Part of a small language model's weights: 21M parameters.
MLP neurons of a small language model. Each row is named by its layer, matrix (up: input weights) and neuron, and shows model dimensions 32-287. Each number is 128 + 32 x the weight over its row's rms, rounded and kept within 0 to 255. Numbers have three digits each.
Before each neuron's rows, "fires in" lists the words (lower case) most often at its 100 highest values on Wikipedia text that the model never trained on.

fires in: "as", "called", "name", "renamed", "von"
L7.up924:106130157177113112100127129139139073150106165133104099141162120085120109108180153136048116130152128156183106150145129168163166164149163155090116145125123130086169146149224104094075143156142154160127153134133148143112148133117157124120127102144151183121129135100000127090092178153144155201156130105097111148166050095090098136094141078139116108150224168144176105097161150103082099152101069185120138139120088164075185142121142153117069140113165118170127121091103168128074092133094091134136108203135078072084070123139091110155159158159168127141131154127135102146136123112131085080108140112129129168160114089138092113117148158133117129174137102131107090122164099082152118200135138087125144123110160154118098125179153144111133129124169128122088095101138104099103097116116168

fires in: "of"
L4.up174:149141072175218152143154082130174145172189144152157134142139102180128082173129060127119086124100134128159150146206110139110133091142098087137114118108135125182147128110114174145122144143137114150106137055119148120168156166087134115177099078127154126081100093173181129155177147134122115176185096105079139135103093141141103085119118165164105108126176125094077121145143167124133116160142122072189187115173102073096106145145134103118208153086111148101123118139126168139171086079135135129121087144138116151131093121156113151138096066096125150130117145194152111177188142185092109159083104151160052143112101144189111140158155141125129116120110126129159137115130161051095163073094078123121078126196086142177116180104104144098114135098174162230102141177124152151129123106132158

fires in: "of", "had", "have", "are", "has"
L4.up352:078125172093108150140127120140092134113128102154097092166128132134165077159149170074143158109162096120158062125120088112115160115188117150131191091136129148141116119127107116152088146128111071126052092141137108170148152132112164178154153142104152148125105157085075115141137097171086105140134089159150131120128071092108143138097129150106164165122111186110110079093118085201137096145150141126151107132097156076121070130116114198163152172143077161129089060150105105111160101098059209162126158123130124182153127186127109151133130195130082099131061111062112134137153197138126130117186089092183132174120131061081080069131092122166138161117106143144144076193173109166143128154109101045103060135100158160141105110095148081141140145168116195153094142094187105103114105110148120

fires in: "and", "the", "before", "as", "between", "beeard"
L3.up261:120146160200115116130142158131174109149162051110126138156106122100188120145106180127115139189137172058109115198187140179221146116121113121192135164139119128108081149079130128112069144209149116134138140146128124174161087128139142103147099141162127138148156059129149121089071121143147179134127140128086113123113115140145155126037091127143134122090147152138125122154122106098091137158125065160115070149139152134131146171069106087154108104091205114102190118131154081128097179089135066172162093112143164097140179146083073139155115165121140167104149161134146158177066149132132117111120164065124135108148092113171118105148132102096104131138149080220097128133116146116180158120089064097162139086139131110166147128069090126090096119112145133138137136110183106090132162121185104

fires in: "to", "them", "following", "these", "both", "they"
L4.up1175:108127106074132102110133148117159144124140166139142091072145061110136103155070139115120104088111144178063108133066163134151148152119136109193171112126125104188101192096104144130094115117144138115151114130082126150146135057117112143132123144105139128148155096116169072129222094036090140147154099140089138125092144152118115107140174080146129190107164186183121146176077094140118144102070149083112180201172097147155113146103104113153143066177115090136169167060136097045160097119168182086133094140115145153110077161116105109165151120162128089133121134126125132130182105075122121182096104126135155149130094139168134134144145174109119153077121067137119147101116157096148152128131138062104139081124138131156105158088123165123111142096175146166184158078113050171106136102127125

fires in: "of", "few", "two", "both", "eight", "third"
L4.up957:107097167135115097156101126099154085142159157164143178135212133109214127141023145118092120116078082156133183192094102142084151100109198139166134118184108184105148130134177154112120098101111149131101173131101192146186115109111115093114120173128132125112081104115130139103156104159123103158093072097073128123092159131097125090158130112084113124142117123192100132150179162115089144080104117079117115133105125136130134137144134130091132150190120120168105095121168111189104135118182132124124115078134178104124089105112182097086162161150098162145106175117166143195131112129146105070159129151146127088137134123105159108147141161141100124130131091062065181152050124138096148167104142077048117096151123144198169168174093123154099119155107123162117090161124153081099091058083166

fires in: "these", "this", "both", "following", "there", "they"
L4.up80:129131165182118115146165153126135098174090124147110162109141123170090110182112151085155142151157165170139162064157130122162108096150166112130082120133134110143097121091107123130084187149124116191127105204061124128070126118103182063088148108155116138115150155099144105119142145072136189178141078152133159093113136149078179145113090069072120130075050175172118140179099140155119145157116085077134136136123113124063161139126165128157164155062096095068093136081143129110140118114130153140135119154082097140155136164136103056087172193138058153096124103181146105111109083163099095124178139134084140123141113134141113070146137157071135175076079153141082131190161142162147141121155188105132117103118160150146112108145155133107127070142148200144119106114160039098097081093117135

fires in: "as", "association", "asian"
L5.up458:114123169133090096114123149120168155176169130146176123169175118100117129117118165173166085176085169150110056135093120172124157133196165194152151140102123157100086138171150153141090123142116095110140128139179154137113162155134102134161138174135085141110079120175109181108094124093112125151141160194151092177053163145158105173139100104174115119140116093099109107127157098152079145141109123132141107127090093136110145140100212146097125122152136101131169156126128128061144048113151122160128102122132207082151108093126105137109061088144119114094204153134204151134127112097167105118152204168162134100112130091158099099155173184133147117156106070110113042142096130146170030155109135097159131161112129149148124143091103169180124114151148141171122121103131118132111142073163152

fires in: "was", "he", "it", "himself", "became", "its"
L7.up467:102138112117135172101083117102113159105149161154179130127132192136138144165138179231087157062118106144149144134165153154134097145117111133122087100123111124153066141106151155076139116099132172135071095147107138183126109127147155078129075136180131087079156121141121161123054159081135123106141134091158144102133114127168120114101136060079154147179161153131148184143069165152169105161119056100164146133101067143141098107059127160124132147071098178093191154162200041117115147107125189081108146152097131155128121123093151103082112120125114122113155126158139118148079111088126164118138141101155105092081197104155177090129124125129106122179115118117135144169187155112120202150127090134112153059123222178120088103096150086110149135131169143127182166133148114101188182147162104

fires in: "it", "but", "italy", "italian", "itself", "chrysauchen"
L5.up1274:106053099122118103145117148166124177128124112097142112084128114242162170122155113133130123131099141161083062091139113104158208187184075139124120077097118111109090166092166092118079117124097113089171137133123141154175144121153131073148149115117097125116168199141068138093127129116144126181161109106128178115131183155118096110111129157131161102094177111112101140175195179153122075103174094125171145103118130169140093112149198169156101113059141091148127105116118091105125076138119082188154155151122145185072151114188100135163172179094123181140164125094123158147138133152168123167127160142113119141159114100141055156047153110200124188115079126150164160107155142174097093157132102128088144148137113147114085140139132117209096086141190123153176140098132150108152083127137132

fires in: "of", "often", "attendance"
L3.up225:101176120152141144186160115054132094137116068097090120148120131159094111109117146116118098148154125113147126165155115136103101183135133136125092165090146116137118109114150119165165143165116194108136134069125131169172104149148126139144117136195156126183157057172115160161110127123191119173131086141028053109130101121076157103126199125196102183128129174094169104146153152079123132153124205132072142079140158130133098101105144144193196136130083078127116109186116134135216098107115185136162160179040156122161194122096122111174126117105129105124108116151118134132210165150078153100143076072136123124130084090157080114120062141137087120122157162164176078145112112120053125109158142113082135120164142122132119123139029154111128103119144163150121128113202115115090063192110166

fires in: "as"
L7.up436:168078127114149148138174140137169078118210086121088170094134089087126136131141159147078176200128110119087085159125160151125078085135132160175151103136128153154132177118163156171096142114157114159086120123131099144138133123130140137179125120070095130144134139155104176177116084105129153174158157128095156169125134171143126113109140118159172108142142152104137139112143148104100121072122128143140099125092154164083138158153170046104108170098252180126145084143167167094092143147165107111126104104108169071116117130095150176088106140092089158078121093121116103156105129082114181129180181174148111148228032127189096171153126138118119103101088125142138132112144116119101103090153119181148098173074069123119158153079108109189133151133124122106085076136154089111105155138185169

fires in: "of", "regiment"
L4.up64:083135145121153170118138081136167174107166062113144130150156115115170109167070150168142067124150126141167122100122118133072231154113091123142177182103150147125122153073112169128140116128156130099125077142090151144176067123162148135083091173164113119107133116134100153151111181134149090170145112075085107141078172120140108129163111157166142133133116102171106125164161107095132135148119193149109109089085140087133118162199114116200146110128157089135158138112122083122150136140159107171169108078110106118101155136107075152136150180117147119158162180071180139155150138175146112133181143073119080093166110031129149087092155153109150147103104103127142075129128129131181127113110110072126093174165059139188098081163127147135145127064100130196213092120126108137112113112081138

fires in: "as", "associated", "associate", "association"
L7.up947:115108117115126074074112127220149127127164115119113048105162135127122124149092172083160161156124177154097133147131105184128082080106148135161187074161137127149140145123102129155098056124156144168103081131131140181145168108104106119065167175167129213115030155160120155151129157134115108125145127133089164149090080148091087098191210118124095114121135107111065085090132123101133157078123146094182106159126102081128128151174164067174146088178124117148121115111140120084135140143149121134139106122119114197139108159105155099142159178146092105113135147114116145103055085059153145132171168122149129124105150147117111171127100080111124157173139130137173117161084109122146140135066124088147108127099142138152146102124148128112201077138175139150171004106127129140120168167165129

fires in: "to", "in", "left", "institute", "on"
L7.up1524:128122114098106143115131176110172157140102161107109134129087168181103099142094158131060156074078118169065097111131103164119150154091168161134167120119109124091123094153073121123099125107250175148119111150153097176105111146163111148127143179099151073113123100141109089078119131182117118103120111090108113122141113135121148132088162147138078072166103130152138112185131141143112116161162076151162142172114131098133116150122161106121075206148129167147101109141157105105143069103086131181102137058223165135112149136127044136126080148047157163116191139166126134133161109116085144170091133121086089134106139096128172180101184102087086138202104158114156099134083109054165125116102099111155079148131165174173108127142170167159115140104096123123157077045140129146130052113131165

fires in: "spanish", "it", "italy", "italian", "iturbide", "glasgow"
L7.up460:114093114095086093125151109119169172171117154146144145156128132132096168162168158115154130199187087164101136103178130068149095193087074145098107132119094172135133153150124129114152121124097070155094111165179098103123099145087135160103098135176115107092200130195170180150114094136131121117143184136137107177087105114198180137088130123128100095126155149105133153203094085148106127087127104085145132125153133082112098129119168191115113089080069113144160125124129116170188132129164071147154097203123145170071132043110174114116158107105115097157094127149095114128128143117100143141137101101184098134162096176083182163089181118099108140091060132136102152090150151120108114123111081118134152108124126121159053191194185105109147088168106076108159132145121155200136129172117144

fires in: "to", "on", "against", "from", "of", "between"
L7.up1458:111148086169115102063148137132133143124140143128086158154143114104105067168151152125074146130153090158123125103199208111156090086100103163122161107125124136159112145116082176101167147152121128165103145106095080126121118130106122161166137164108175102160144147103123113093173129114077133131136116156127076082188128132071146082115154162164137144119077146112098107172064075171132132181106141185125130120166145135125159098121112120165113062095128127110139090102124113191068083080113171131111070092137129137116212102178128109088123132167137141076152138153107133135123108110186175128166165166132104120150128095083180094161082035129145161105049195148122161118109187131110100120122162090112163136140127116142118131108134124131172135134114092130179098120191093162133099076107098

fires in: "of", "against", "with", "over", "settlement", "replaced"
L5.up1060:130133131110183174138059114092128101122157196102164113131181105127070123129158115123075157134163143137092100129102170090070138153131182122145099147153140131125146111093120128165112148103148124129125151103125150112085096143125106181104125089109171115158094175068139151133155098076137146156205115145138103194107092151085097135083138036134181093093161141090156090108115130131088184179099116134183054055157096075084125169139118149089132154113131103122089108132114100126149139143136164171147057139111132115095171136145082080134151187157138115140125138120140095139123104099137140162168099036136132112106122131143136084147146086103188115125133172179137140187128118089145103126133072128052088184160112151102079156156146128143175144116179131095125150193172110150069116137158138

fires in: "the", "of", "on", "with", "defeated"
L7.up643:057082062078084084111129113102175120224147160124152135172102150134105124133139129136042083170113093145146063114145170108193159118159107103133127107176118087151165166134074122150094161121143115092120102130094164146087141081109079118114097163167145156117086134114097100136108120101120150179119104093114179140209106119114168100155155144141183049195200105122118150139103135115140122128122079137136142130180063189100149105117075167100077147083158154106085136093121175134126207141145152101115105125157139144104131096088082122152134142160126108105094127114130141129084114126095130112151129138162099120097094136173186118149099101142194093144168121128135100126145072086126195121162147161119140137113074134173119105157157108085135179139116094181148165127134135142167110075109142

fires in: "he", "she"
L4.up873:102098063155102151106157123124046149043154128132143131121137157060181121122137123135145104163148137148149125132188122150145204122166099108147157152120159161118171135086138173115117093148067188107117085131129153146091082155113214125144098095133159151082156190189114048157129124125131163119134125144098139098081153102162127126123140124133095094137106086162174119132143097086107098092133155154154198114146187119103133072124075116157115110116148168097162054147154133114123135117175113107113105152120129126122108129143124164081126202191136134116119130113066149143086121062149097129182189060166114145122188100136118107114114103083080113095131127150106109118172202095154108064115133134163105156147153072142151070132164149103147085125097074146139153122134107120149131109121145

fires in: "in", "on", "through", "it", "out", "television"
L5.up315:181114124105140153153096142161106097147166109164146179051062101111119132111118121108162107039137122151112147150117090077070120073100134162122172122132131091123126109176154108084130153143162117102124143107094090150177130177160131124189139124111099107135082149129138095093156059166079157146149161093107107123106128097113104160105140154162149141120173075145148108180166123111117138110069114167129111077120082123150158089144085155140178121160094058088119157095125103093115100143096167151113122102105144165117117139116205161137152089098170092112159206082140141147089103190129186178131124182093064124128110116148160130115159133134138147123111156164176133126107106079120113165198164106120106110133100143049184110061115172084177132156141119143174165127114134113136057138117184

fires in: "s", "the", "of", "ve", "to"
L7.up502:133179131126169144143131172088167104122060166109135151131048135114143108096115092174120089143109113164111077110083086122164068095177068208109100118126110118104052172107179179163102142079075153136068117122090137095135120021113132163146178117135107171122111122121126094119133107135091129129182140123088081123096170157096080179120136111118112074137080136147115144152092107099117157124114097118092126164124074138164167114066130126151134081219153077117123112057158096087079089112148133165136160061100088139171135089112140110084116160175103113169074134112143153115154019134142129152105116115158139139134155091119119081127096115117098154127090112099115120156106151136084121083084152075097119121117146098089114126096134124151087111141191146123108104134115118075110108141141109